Part of a small language model's weights.
Size: 19 layers, width 512, MLP 2048 GELU, vocabulary 32768.
Architecture: LayerNorm before each block, learned positions, no biases in attention or MLP, tied embeddings, normalized queries and keys.
Training: a variant of Muon for these matrices, 612M tokens, 4673 steps.
MLP neurons of a small language model. Each row is named by its layer, matrix (up: input weights) and neuron, and shows model dimensions 16-79. Each number is 128 + 32 x the weight over its row's rms, rounded and kept within 0 to 255.
Before each neuron's rows, "fires on" lists the tokens most often at its 100 highest values on Wikipedia text that the model never trained on.

fires on: "===", " ===", "|---|---|---|---|---|", "|---|---|---|---|", "s==="
L3.up1445 [147 168 131 131 142  88 125  96 160 156  91 146 131 105 117 157 121 176 124 125 124 144 145 180 145 122 135  85 110  96 159 119 115 125 136 121 160 141 174 144 101 153 117 180 119 139  90 101 133 120 112 148 152 102 105  46 101 140  70  87 127 158 110 145]

fires on: " –", " album", " film", " en", " —"
L3.up719 [135 143 121 131 137 154  80 145 114  70 172  77 139  72 113 162 111 143 118  96 151 106 129 139 148 146 112  99 126 140 107 122 173 168 179  90 160 131 111 128 130 141 144 130  87 127 135 114 107 164  94 166 161  70  98 144 116 106 158 129  48 180 112 111]

fires on: " It", " would", "\n\n", " would be", " It is"
L2.up458 [ 90 133 132  97 168  77 165 156 117  95  93 134  86 156 124 150 152 136 152  88 152 107 110 146 101 137 160 117 133  71  67 111 111 109 136 215  68 163 176 126 162 165 124 165 165  92 104 116 111 151 176  82 150 129 180 129 115  85  91 114  90 144 156 144]

fires on: "i,", ",", "u,", "a,", "in,", ", S"
L2.up1541 [122 137 164 161 172 153 105 136  65 150 117  81  96 137 166 159 151 168 135 175 125  91  58  71 163 131 148 118 148 126 140 108 129 131 102  95 153 165 142 104 106 143 125 138 130 145 112 106 140 143 123  88  93 113 139  96 145 152  95  76 115 122 126  89]

fires on: "\n", " ==", "\n\n", " career=="
L3.up1464 [147 179 134 123 157 135 172  61 134  57 126 101 155  86 195 124 152 121 159 138 164 143 108 122 124  61 146 114 100  99 145 141 142 121 145 134 172 148  72 100 110 136 141 149 190  81  59 150 123 129  90 133  76 128 100 137 131 121 112  78 200 173 112 194]

fires on: "(", "a (", "s (", " (A", "er (", " (M"
L2.up1779 [131  80 109 176 113  83 189  95 134 153 103  80 164 101 113 157 136 159 150  74 111 105 110 167 166 134 137  86 147 150  96 136 144 147  92 143 173 114 134 164 142 153 118 119 165 104 127 153 104 160 146 122 105 180 149 143 120 178  92 118 140 129 117 139]

fires on: "\n\n"
L2.up390 [105 123 132 179 128 169  99 120 166 125  92 115 163 105  93 175 102  97 125 119  91 152  86 124  91  52 129 185 125 115 146 117 148 147 132 145 128 180  82  97  93 167 147  97 116  74 140 134 114 110  97 171 112 135 127 124 100 118 113 112 125  59 115  43]

fires on: "es,", "o,", "a,", "ing,", "er,", "i,"
L3.up548 [160 126 149 155 121 132 100 165 153 145 109 159  80  72 134 149 131 123 173 143  92 139 126  72 122 126 133 103 115 104 152 130 125 160 138  96 120 123 119 134 102 161  96 115 171 162  97 183 112 151 144  54 131 141 129 108 169 127 117 151  94 102 113  79]

fires on: "==="
L2.up582 [136 128 125 144 145 111 131  96 112 158 162 131 187 154 138  62  69  94 105 181 151 117 147 120 152 107 121 150 136 128 118 132  83 132 179 108 105 165  83 168 126 138 174 138  88 155  66 147 107  60 121  98 158 124 164 151 160 123 115 175 149 128 136 129]

fires on: " =", " average", ") =", " total", " aggreg", " | Venue"
L3.up1486 [155 190 159  76 114 150  92 128 183 111 109 152  98  72 113 162  62 122 122 131 114 187 120 176  67 158 124 103 168 155 117 143 155 145  67 121  89 128 154 120 168 112 132 111 133 116 138  36 132 179 115 139 123  97 168 144  81 190  91 151 121 102  77 177]

fires on: "al", " Bal", " real"
L2.up346 [143  87 155 148  61  95  84 110 167 136 221  70 126 112 152  98 106 142 152  89 123  98 155 125 131 113 104 108 100 159 107 106 133 103 101 136  99 152 181 115 155 124 167 140 198 133 164 102 121 172 126 142 112 109  90  84 139 145 114 109 109 157 136 157]

fires on: " |", "% |", " | Notes |", " | Rating |"
L3.up942 [154 197 155 155  91 113 110  80 130 166 161 120  95 152 103 149 128 177 129 163 119 106  67 118 105 139 135 160 160  84 148 125 105 162 179 100 149  85  93 104  90 106 135 187 122  94  68 148 109 122 145 143 131 140  96 104 115 158  58  97 102 107 131 156]

fires on: "ab", "ov", "rap", " put", "w", "rop"
L2.up70 [144 140 144 130 124 108 117 133 114 143 123 144 208 149 145 198 171 115 132 211 255 152 160 115 104 184 146 112 159 113 122 158 139 141 193 125 101  88 139  89 100 120 181 106 120 104 105 210 128  82 119 112 166  99  62 143 111 123 109  90 194 186  84 102]

fires on: " ===", " No", " real", "|---|---|---|---|---|"
L3.up964 [161 115 155 142 116 126 112 121 149 137 140  99 204  83 156  86 122  92 144  93  77 167 100 148 118  88 118 161  63  91 137 105 109  88 178 119 138 181 111 102 150 126 154 147 134 112 141  94 160 153 127 191 124 127 148 170 140 128 166  92 183 167 146 125]

fires on: "\n\n", "\n"
L3.up854 [101 142 134 141 179 150 165 130 158 144 118 129 143 148 199 110 127 100 179  87 173  80 108 112 126  54 149 185 127 123 145 181 115 154 166 103 155 152 160 154 169 136 146 132 129 101 111 155  98 123 145  90  81 134 101 105 131  96 163 154 183 143  71 133]

fires on: ", ", ", El"
L3.up216 [137  83 100 132 157 118 158 130  88 136 152 163 107  71 190 132 127 167 128 152 120 114 110  25 136 130 166  39 120  88 136  88  82 158  77 106 163 137 107 117 147 130 154 174 108 126  88 160 118 147 115 135 133 112 119 160 136  97 127 131 190 130 103  96]

fires on: " F", "f", " | F", "if", " and f"
L2.up842 [105 145 124 138 156  63 121 121 181 135 154 142 160  70  55 120  93 223  81 180 118 203 163 104 120 160  99 140  75 115 120 167 173  93 113 133  98 129 118 137 114 132 108  65 120 161 110 106 101 140 131  73 138 119 163  52  19 135 150 117  68 193 161 134]

fires on: "\n\n", "===", " household"
L3.up1292 [107 118 156 121 100 128 139 116 108 185 115 121 119 110 138 138  93 110 132 127 140 147 143 137 131 130 100  99 116 106 112  60 102 113 123 143 114 187 126 191 173  81 169 111  85 127 114 166 167 105 132  71 129  76 128 155 183 139 157 156 159 144 144  54]

fires on: " All", "ick", "All", " pick", " Pick"
L3.up1761 [148 130 147  93 141 140  92  92 160 130 185 109 112  90 149 100 123 132  87  47 109 124 154 137 164 150 146 160 139 104  81  88 146 115 158 123 125 110 125 178  73  88  81 120 123 124 131  85 114 127 119 129 148 120 104  99 147 148 118 128 150 148 144 122]

fires on: ": ", "ed:", ":", "): ", "s: ", "\": "
L3.up1320 [115  23 103 123 182 106 165 115 104 140 144 105  79 129  92 138 109 196 170  94 120  91 126 174 142 135 137 146 119  89 107 110 152 108 152  92  98 147 216  74 102 165 138 199  57 127 152 120  99 138 135 131 227 164 142 121 100 134 153 116 156 151  97 150]

fires on: "a", "i", "o", "er"
L2.up1552 [154  48 158  44 154  63 103 126 105  96 131 101 115 136  98  99 156 151 151  97 142 109 106 122 101 137 180 126 170 163 114  91 123 156  86 111 109 142  97 110 127  82 126  99  87 122  78 119 113 158 128 157  99 159 102  24 147 144  77 108  66 125 132 161]

fires on: "\n\n", " end", "\n", "MS"
L3.up69 [162 185 178  79 123 127 133 124 145  39 103 139 145 143 164 106 156 138 159 170 152 138 131 161 176 121 141 117  89 154 110 128 115 132 133 185 109 139 112 148 131  64 148 115 110 118 202 110 159 109 157 162 146 130 118  90 163 116 139  99 173 144 118 146]

fires on: " =", "\n", ") =", "."
L3.up769 [185  97 128 137 114 127 159 148 112 210 136 104 124 167 114  86 134  95  97 131  72  95 168 158  85 142 131 152 153 204 108 126 134 144 159 114 116 112 104 107 100 138 118  57 162  69 113 141 161 104 143 151  84 139 124 105 152 172 187  96 105  82 162 148]

fires on: ";", "\";", ":"
L2.up1989 [163 111 141 147 134  95 111 111  90 144 181  62 118  84 148 151 134 184 171 120 140 126 147 115  85 118 125 139 170 123  89  57 101 159 143 127 120 118 146 119 144 109  93 154  77 189 120 130  50  96 156 111 113 138 153 146  32 143 121  89 142 144 120 124]

fires on: "\n", "  -", "\n\n", "•", "ural"
L2.up805 [ 99 150 114 134 129 137 102 135 124 162 114 148 147 128 134 130 147 134 166 122 119 123 125 101 110 141 166 161 115 116 117  23 103 109  91 124 148 109 120 137 109 128 157 112 179 157  64 114 137 123 124 105 139 143 120 143  76 143  94 101 145 150 135 192]

fires on: " early", "m.", " Later", " During", " later"
L3.up1515 [133 170 139 127  27 105 136 195 185 126 131 166 144 162 143 101 181 143 143 127 150 126 159 161 135 134 127 177  95 134 113 102 148 132  54 114 126 114  71 160 145  98 136 136 107  67 164 129 136 117 169 161 115 138 164 117 145 111  71 163  77 182 154 111]

fires on: " re", "ver", " Pl", " sw", " Per", " dec"
L3.up292 [186 122  31 136 131 180 115 130 137 132  97 148 195 133 108 153  60 130  98   9  89  91 130 116 130 155 147 115  68 129 130 146 126 148 137 165 129  62  96 150 131 181 121 141 132 128 114 158 179 138 160 172 108 117 149 160  97  72 154 127 122 154 126 155]

fires on: "\n\n", " brother"
L3.up1923 [110 149 130 154  79  35 145 131 111  91 125 137 119  96  87 169 146 103 131  60 102 143 144  92 143 141 123 105 160  74  91 133  73 105 118 170 110 104  91 158 142 149 170 138 167 116 168 106 111 124 114 138 176 118 184 160  93 106 157 103 156 186 147 140]

fires on: ", which", " This", " was released", " It", " which", " ."
L3.up972 [129 101 128 135 157 115 141 160 171 161  56 104 149 106 110 165 118 107 152  61 120 136  84 113  99 117  82  90 143 186 153  82 104 102 148 150 172  81 155  89 132 141 126 119 131 109 146 148 131 127 201  60  97  97 157 119 109 124 106 149 118  65 117  97]

fires on: "- ", " =", ") ="
L3.up360 [141  76 114  97 105 148 111 112 119  81 142 164 106 105 103 113 125  84 125 217  74 137 176 151  99 163 138 122 176 170  94 138 150 184 162 186 146 167 140  97 136 115 156 111  89  87 203  94 135 117 163 158 123 103 152  79  94 142 123 141 104 162 113 124]

fires on: "\n\n", "arch", " September ", ") is a", "03", " | Date"
L3.up1691 [126 111 149 117 160 142 159 127 108 216 103 160  70 119 142 141 148 180 136 131 174 177 109 137  95 131 128 132 113 173 132 153 129 120 164 128 145  76 152 133 129 175 171 166 185  77 162 153  99 119 160 108 193 127 161  66 117 152 141 168 112 114 149  54]

fires on: " =", "===", "\n\n", ") =", "==Cast==", "==History=="
L3.up912 [132 168 150 127  83 161  77 128 153 132 109 118 127 138 106 156 124 163 123 145 117  77 129 140 180 151  92  94 134 129 149 102  86 141 106 114 114  81 105 109 126 103 116 151 167  70 113 119 157 127 158 106 130  99 102 111 138 144 138 104 159  83  96 102]

fires on: "—", " -", ", I", " –", ", who"
L3.up930 [158 170 126 101 126 157 160 127  66 125 107 103 118 129 146  84 129 130 118 118 106 117 132 124 133 133 137 129 155 108 191 145 230  63 157 135 108 114  88  94 126 124 102 139 137 159 108 106 154  79 142 102 131  65 126 138 118  95 167 111 118 106 138 146]

fires on: "0", "4", "sc", " –", ":", " sc"
L3.up647 [167 135  65 133 123 131 117 116 145 177  70 141  45 175 165 144 160  45 106 104 126 102 114 126  76  85 148 176 120 170 124  38 128 149 146 149 114  76  94 139 171 121  93  69  93 115 117 121  82 154 112 175 129 122 132 135 133 132 120 126 128 138  99 131]

fires on: "ations", " son", "ity", " side", " degree", "ings"
L2.up2014 [144 177  98 174 123  87 161 112 139  85 169 151  86 102 109 132 192 150  85  84 115 113 191 135 150  93 165  90 167  98  97  73  83 137 135 122 123  97 127 152 147 157 139 108 100 103 149 134 105 129 145 136 141 166 131 139 176 115 102 118 108 137 110 159]

fires on: "th", "Th", " Fifth", "-th", "enth", " Fourth"
L2.up1366 [142 116 154 120 130  87 100  99 133 136 137 214 193 123 103 121 159 120 126 103 137 128 130 148  76 169 172 138  86  88 206 105 101 148 163 216 169 142 123 147 107 120 111 141 110  89 118  78 174 151 124 129 143 200 136 127 134 178 130 136 116 159  98 129]

fires on: "el", "let", "els", " track"
L2.up291 [101 117  69 174 138 153 121 109  63 127 124 145 171 118 112 151  68 163 122 102 198 147 108 153 148  77 124  93 154 123 113 121 144 100 144 169   0 113 140 131 145 131 169 148 136 143 122 130 107 139 177 127 138 122 133 182 131 147 140  87 175 102 186  78]

fires on: "ak", "8", "7", " Pol", "9"
L3.up1692 [124 140 129 136 139 134 111 173 127 164 121 122 173 136 123 121 110 146 108 100 194 104 106 125 154 114 118 119  92 122 145 126 114  94  89  96 128  75 190 143 131 162 159  61 107 135 159 138   6  76 106 149 124 130 147 111  67 159 120 172 131  91 124 117]

fires on: "\n", "===", " ===", "==", " name"
L2.up1867 [ 95  97 165 186 152  98 160 115 163  76  94 131 118 147 106 129 101 150 127 104  80 117 198 125 110  67 125 140  94 128 116 128 169 160 151 152 141  98 105 126 169 125 126 141 150 117 110  97 161  88 120 156 115 136 135 138 144 111 148 125 155 179 173  71]

fires on: "\n\n", " The", "ed.", "The", "ing."
L3.up789 [105 173 130 101 105 152  91 183 127 118 139 119  98  60  84 163  82 108 148 159 179  94  86 164 123 161 118 149 152 118 107 109 156 120 171  96 112 156  85  84 131 100 120 164  87 113 139 141 175 115 111 140 119  95 119 143 128 134 151 135  92 136  66 169]

fires on: " =", "amb", " Mal", ") =", "ind"
L3.up1132 [147 119 164 113 133 178 127 101 139 109 176 107 107 168 120 132 115 122  85 113 175 156 123 118  86 114 113 137 113 176 146 118 108  95 126  81 106 141  72 152 127 150 119 116  54 128  68  98 120 210 117  60 140 137  96 161 117  60 103 121 172 154 116 139]

fires on: "at", " Pat"
L2.up1023 [137 101 122  54 143 119 119  92 107 131 139  93 168 104 127   0 189  52 134 121 180  91 149 116 105 108 106 138 120 110 120 150 126 111 160 129  91  89 136 194 152 141 125 108 104 156 188 116 194 100 155 113 183  94 109 155  71 137 174 172 157 138 105  93]

fires on: " (", "er (", "s (", "on (", "o ("
L2.up736 [118  46 102 130 146 163 188  96 132 146 122  72 179 102 112 149 147 168 145  56 132 118  96 153 136 127 175  82 150  90 130  99 141 121 107 166 151 156 116 140 143 134 124  90 167 164 114 185 130 150 153 139  87 134 148  95 150 158  95 125 137 112 156 123]

fires on: "p", " p", " P"
L3.up15 [ 90 174  65 161 107 121  82 139 106 141 119 205 166 116 133 150  29  66 107  63 131 133 189 110 106 108 182  49 127 133 150 147 114  86 153 102 128 103 167 153 161 122 140 128 127 128 138 116 161 108  75 150 117 125 145 164 136 124 112 110 117 176 128 154]

fires on: "o", "%", " =", "i", " in)", " | —"
L2.up1311 [133  97 153 119 116  90 134 113 116  57 110 148  82 118 137 178  82 162 115 149 163  95 100  91 136 165 152  74 140 192  76 127 152 140 117  85 113 158 136 101 128 162 140 111 128 148 133  64 163 135 114 169  89 123 127 124 119  94 102 129 110 153 163 115]

fires on: " “", " \"", ", \"", " /[", " \"in", " \"S"
L3.up1829 [ 98 122  72 152 156 189 158 147 151  84 132 109  73  92 147 162 100 100 123  82  87 167 163 118 114 157  70 174 156 137  83 105 176 132 115 105  99 113 134 120 130  50 132  97 141  87 138 113 110 155 113 177 179 109 147 161  89  69 102  66  91 166 113 141]

fires on: " =", "=", ") =", "= "
L3.up486 [108 162 152 156 135 124 130 109 105 122 140 126 100  85 105 131 133 127 142 123  98 100 136 145  94  87 120 112  79 178 127 118 115 164 159 171  73 144 126 110  93 142  79 111 110 113 179 145  83  99  88 107 188  90 110  23 180 113 126  99 159 185 130 113]

fires on: "\n", " put", "ural", "-"
L2.up460 [115  95 101 112 123 168 122 153 137 129 124 127 105 104 102  85 127 119 133 138 195 159 133 104  99  89  99 188 133 117 153  47 161 137 137 148 117  97  88 132 204 147 158 117  99  98  91 142 161 113 124  35 132 113 107 133 115  32 114 105  82  70  61  79]

fires on: " | Apps | Goals", "0", "3", "; Apps; Goals", " | — | —", " | GP | G"
L2.up1031 [119 180  95 128  94  30 166 112 134  94 136 161  66 147  70 133 194 101 168 126 147  87 119 151 105 173 152  65 136 153 154 120 181 126 144 154 101 118 143 141  91 146  99 125  98 114 117 144  93 120 107 170 166  95 161 115  88  81 184 123  91 135 152 134]

fires on: " only", " never", " Del", " Only", " neither"
L3.up1038 [135 102  62 150 132 144 120 122 104 154 132 173 138 122  83  78 137 112 173  98 173 129 113 119 149 131 189 143 110 122 132 152  66 168 151 195 116 179 144 185 113  92  80 141 152  93 141  75 111 128 131 174 128 100 121 157 119 113 180 166 147 145 130 175]

fires on: "\n\n", "\n"
L2.up1001 [112 161 131 125  92 174 133 121 170  98 136 114 127 109 109 149 131 119 148 147 142 127 119 160 217  89 129 178 126 155 148 115 145 131 107  88 111 141 112 132 145  45 133 148 192 104 124 138 133  99 146 117 112 111 116 124 138 124  99 131 115 154 104 162]

fires on: "h", "ah", "|---|---|---|---|", "|---|---|---|", " h", "|---|---|---|---|---|"
L2.up1011 [ 91 171  64 163  97 124 152 155 159 199 121 137 138 134 134  52 120  84 155 117 120 161 126 126 131  93 143 129 107 145 154 149 135  58 126 113 127 175  91 162 161  94 159  91 140 130 113 163 117  88  86 177 168 136 124  89 173 156  92 140 179 137 144  94]

fires on: "-s", " | W ", " (s", "i S", " of s", " the s"
L3.up1936 [157  91 130 111 101  72  88  78 142 101 108 140 125 104 141 169 156 137 127 130 134 157 106 110 117 127  87 144 143  68 167  99  75 169 141 193 157 148 122 169 113 114 142 134 156 154 140 127 153 122 157 141 131 212  53 131 138 139 130 135  98 110  89 154]

fires on: " September ", " July ", "| ", "| Party", "|---|---|---|---|---|---|", " February "
L3.up535 [166 129  99  45 132  54 145  76 146 130 176 104 127 109 156 108 132 176 195 120 152 119 148 114  67 121 118  83  80 165 121 142 139 113 129 167  55 127 120  81 113 124 100 104 210 201 131 146 134 115 150 172 136 162 139  83 147 101 125 164  93 158 193 128]

fires on: "\n", "-"
L2.up204 [109 147 123 174  57 157 175 138  91  94 131 140 106 187  56 109 107 164 132 147 135 139 151  94 121 120 138 128 137 158 176  62 164 130 134 163 130 128 102 138 160 192 156 144  55 105 113 137 155  94  80  86 133 104 109  78 140 146  76 175  49 114 137 168]

fires on: " under", " (J", " Ed", "cz", " under the"
L2.up196 [111 124 200 118 127 118 160 186 153 148 105 140 131 134 149 118 122  35 155  46 107 189 128 127 132 146 235 124  86 146 132 147 167 151 160 191 140  92 112 177 174 127 125 147 170 122  88 169 131 105 100 140 120  72 175 152 144 122  86 125  66 140 146  77]

fires on: "| ", "|---|---|---|---|---|---|", " most", " str", " It is"
L3.up1253 [186 182 170 132  93  98 111 104 141 128  94  90  93 120 165 121 150 157 168 101 200 145  75 167  78 149  90 139 136 151 115 137 144  94 145 117  81 146  76  71 129 172  76 117 130 113 158 158 139  65  93 160 145 110 130 122  88 110 159 131 128 117  93 142]

fires on: "ing the", ", with the", "\n\n", "s the", "ed the"
L2.up1755 [167  50 119 139 134 142 144 149 143 174 130 126 158 109  36 137 109 130 145 110 142 125 185 149  84 152 158 127  99 131 157  26 145 102 172  78 148 174 131 108 112 138 152 145  74 113  42 137 134 114 105 151 123 119 169 115 118  87 102 163 205 137 110 108]

fires on: " called", " known as the", " called the", " call", ", known as"
L3.up1727 [ 93 116 107 116 102  81 113 152  93 179  99 164 150  47 122 135 129  85 110 102 145  78 129 194 128 168 189 151 141 101 137 112 118 136 151 121  87 160 125 153  82 131 137 168 106 156  81  96 183  92 108 168 115 135 199 120  92 195 104  61 129 107 180 176]

fires on: "dale", " Reserv", "- ", "ail", "ov", "arn"
L2.up411 [147  96  93 159 108 154 170 124 107 125 175 122  84 155 124 134 206 224 154 128 148 139 151 138 145 135 165  51 158  85  79 121 137 139 165 102 115  91 132 120 137 127  57 114  73 113 140 106 127 111 124 107 102 101 156 121 135 158 102 123 116 148 160  81]

fires on: ".", "–", " .", "-"
L3.up325 [119 152  97 173  81 109 122 134 130  91 136 117 178 145 115 159  70 116 129 132 116 133 153  80  84 165 133 195 132 102 120 114 158 139 172  92 131 111 138 144 179 145 155 145 126 163 129 134 163  78 137  42 108  79  84 118 124 129 106 128 140 187 124 150]

fires on: "\n\n", "\n", "\""
L3.up1793 [153 161 115 126 118 139  74 114 151 141 174  88 129 177 109 135 109 137 166 123 171 106 103 161 140 125 146 176 112 113 122 110 127 143 121 110 125 110  22 125 123 103 111 125 164  56  71 121 124 149 152 136 112 110 121  90 154 178  85 149 137 150 129 187]

fires on: "and", "uk", " gen", " speed", " test"
L2.up472 [ 77 103 134 116 145 134 241 134 139 155 102  86 129 140 168 163 161 157 121  91 147 113 151 136 198 114 170 127 113 166 148 128 107 147 120 138 123 146 144 121  86 126 162  96 122 107 136  93 117 179 113 136 152 139 131  31 128 161 105 140 100  79 105 148]

fires on: "\n\n", ") is a", " Spanish", " He also"
L2.up238 [163 109 128 110 168 150 159 123 157 238 115 117 127  63 142 141  95 127 135 151  93  92 128 110 108 153 126 177 124 158 153 142  93  71 134  83 143 124 174 132 121 136 139 135 130 120  49 100 100 136 109 121 137 177 184 111 165 170 132 124 147 105 172 100]

fires on: "===", " ===", " / (", "s===", "===S", " (second"
L2.up488 [171 103 114 135 160 114 162 119 130 183 105  63 152  93 131 172 114 160 126 121 185 110 149 121 131 107  61  75 110 112 124 171  87 136 161  87 148 203 179 130 166 138 132 135 147 132  99 106 102 133  79 150 100 169 103 125 123 185  88 101 157 120 120 134]

fires on: ",", " Actress"
L2.up1487 [192 158 117 113 114 137 151  90  94 196 182 104 118 102 131 160 164 106 123 149 161 153 127 136 132 154  93 147 153 121 159 131 154  98 155 136 138 132 103 101 142  83 164 135 180 134 143 120 123 120 117 106 182 140 121 103  87 154 126 131  87 139 123 104]

fires on: ".", "–", " May ", "| ", "\n\n", " March "
L3.up543 [142  91 147 102  86 159 117  90 106 142 116 144 147 108 197 147 136 100 153 112 138 133 114 101  47 133  86  95 153  94 128 129 135 134 178 117 201 131 110 136 133 101 122 139 184 140 108 122 128 128 113 146 138 125 153  55 131 174 121 134 182 126  90 101]

fires on: "at", "l", " Sat", "ut", " functional", " was held"
L3.up1845 [ 71 125  87  98 143  98 120 149 112 114 151 139 124 131 117  30 162 104 123  98 144 142 113 143 164 145 136 111 118 118 122 122 158 139 119 161  74 124  65 131 150 125 126  86  83  98 103 143 141 100 155 120 127 120 127 156 125 147 132 186 127 127 151 123]

fires on: "\n\n"
L3.up794 [136 117 146 150 113 151 124 137 176 151 152 109 117 106 104 148 138 128 127 122  94 106  91 193 119 136 132 132  95 140 145  68 149 160 144  89 119 164  52 158 134 198 161 104 113 125 156 131 138  84 113 124 121 182 182  60 145 133 128 137 146  92 119 139]

fires on: "l", ".", "r.", "oph"
L3.up491 [137 119 126 104 109 135 107 147 138 119  83 114 158 122 114 102  88 112 121 120 171 148 113 128  87 127 123  68  87 124 162 139 126 194  82  81 169 159 171 142 155 153 143 162  97 113 113 126 143 101  93 110  88 129 141 115  93 151 101 103 130  82 182 155]

fires on: " of the ", "=", " during the ", " at the ", " in the ", "= "
L3.up944 [ 88 109 135 162 159 116 140 135 138 135 186 128 106 106  82 145 142  91 148 149 120  39 137 149 185 128 130 140 119 160 120  90 144 131 122 143 106  90 173 117 132 164 145 152 103  67  84  97 129 115  86 145 133 113 138 117 170 154 152 121 213 173 130 178]

fires on: "th", " floor", "rd", " roof", " Fifth", " top of the"
L2.up789 [162 129 170 158 138 120  87  93 158 139 114 122  95 131 121  65 123 160 181 131 119 132 127 123  74 178 124 122 110 101 166  67  86  61 103 217 137 103  98 122 123 147 104 123 145 170 148  76 135 207 127 161 146 210 163 116  68 143  74 137 104 147 202 104]

fires on: " War", ") | −", " autumn", " summer", " winter", " war"
L2.up963 [125 150 181 140 130 130 134 100  83 132 148  88 108 109 145  52 174 157 134 161  80  80 124 106  36 175 107 132 116 180 101 138 124  92 157  46 123 156 153 168 124 155 112 129 144  98 191 123  80  99 142 127 121 128  84 115  86 140 155 121 141 154 133 131]

fires on: "ent", "enc", "int", " taken", "rem", " enc"
L3.up1672 [124 108 146 115 164  83 118 103 112 102 136 108  68 182 178  86 166 159  60 152 140 155 151 127 146 187 100 116  91 152 134 145 145 117 128 168 186 136 114 136 135 100 132  86  68 112 130 169 127 112 183 136 106 101 151 129 145 163 181 104  62 109 145 128]

fires on: ", ", ","
L3.up1767 [139  75 105 136  84 129 132 119 111  80 168 127  74  90 142 158 132 117 178 111 122 153 111  56 104 141  99  98 117 127 133 118 134 161  95  98 163  97 160 126 118 167 152 111 148 148 109 144 124 134 135 163 134 152 120 113 133 129 177 135 117 151 172  92]

fires on: " -", ":", " –", " – S"
L2.up1215 [163 185  74 104  81 170 162 103  93 149  89 115 111 127 154 143  87 155 161  78 131 111 134 168 166  75 126  94 170 166 160 122 216 113 106 141 131 178 136 128  83 125 120 147 149 118 166 137  64 147 160 189 109 100 152 124  79 137 138 117 139 149 149 137]

fires on: " m/s", " | — | —", "; Apps; Goals", " | Apps | Goals", " | Score", " | GP | G"
L3.up1050 [122  69 119 171 132  75 145  88 137 194 155 158  80 141  88 109 136 122  95 158 190 118 147  85  77 118 194 120 112 165 154 113 192 121  87 139  99 181 141 151  91 181  54 143 113 188  86 106 113 126 134 120 128 169 121 135  83  94 155 149 165 116 171 182]

fires on: " | V", "- V", " v", ", V", " inv", " V"
L3.up1753 [139 138 132 134 186 175 184  74 131 114 145 118 132 155 122 161  94 172 113 129 185 124  94 127 143 174 129 189 129 162 139 174  91 142 102 114  86 119  75  96 145 129  40 127 119 116 128 110 129 104 104  55 138 156 205 143  80 149 101  72 140 113 164 108]

fires on: ";", "; ", "; C", "\";", "; D"
L3.up1270 [144 111 128 149 116 194  68 138  98  94 153  96  93 143 187 127 175 177 157 112 190  59  90 159 109 116 141 122 142 114 117  53 170 103 125 199 117 124 128 168 208  98 127 159 130 126  66 144 122  99 165 128 129 144 123 128  95 115 166 100  96 145  75 161]

fires on: ".", " d", "om", " s"
L3.up591 [134 137 174 146 109 122 134 127 104 111 148 117 103  72 106  72 118 111 178 176 206 178 111  84  99  89 119  89  65 162 157 117 119 101 139 122 163 120  79 125 126  81 113 137 122 106 116 176 102 128 112 183 149 111 132 117 144 156 119 200 104 130 107 101]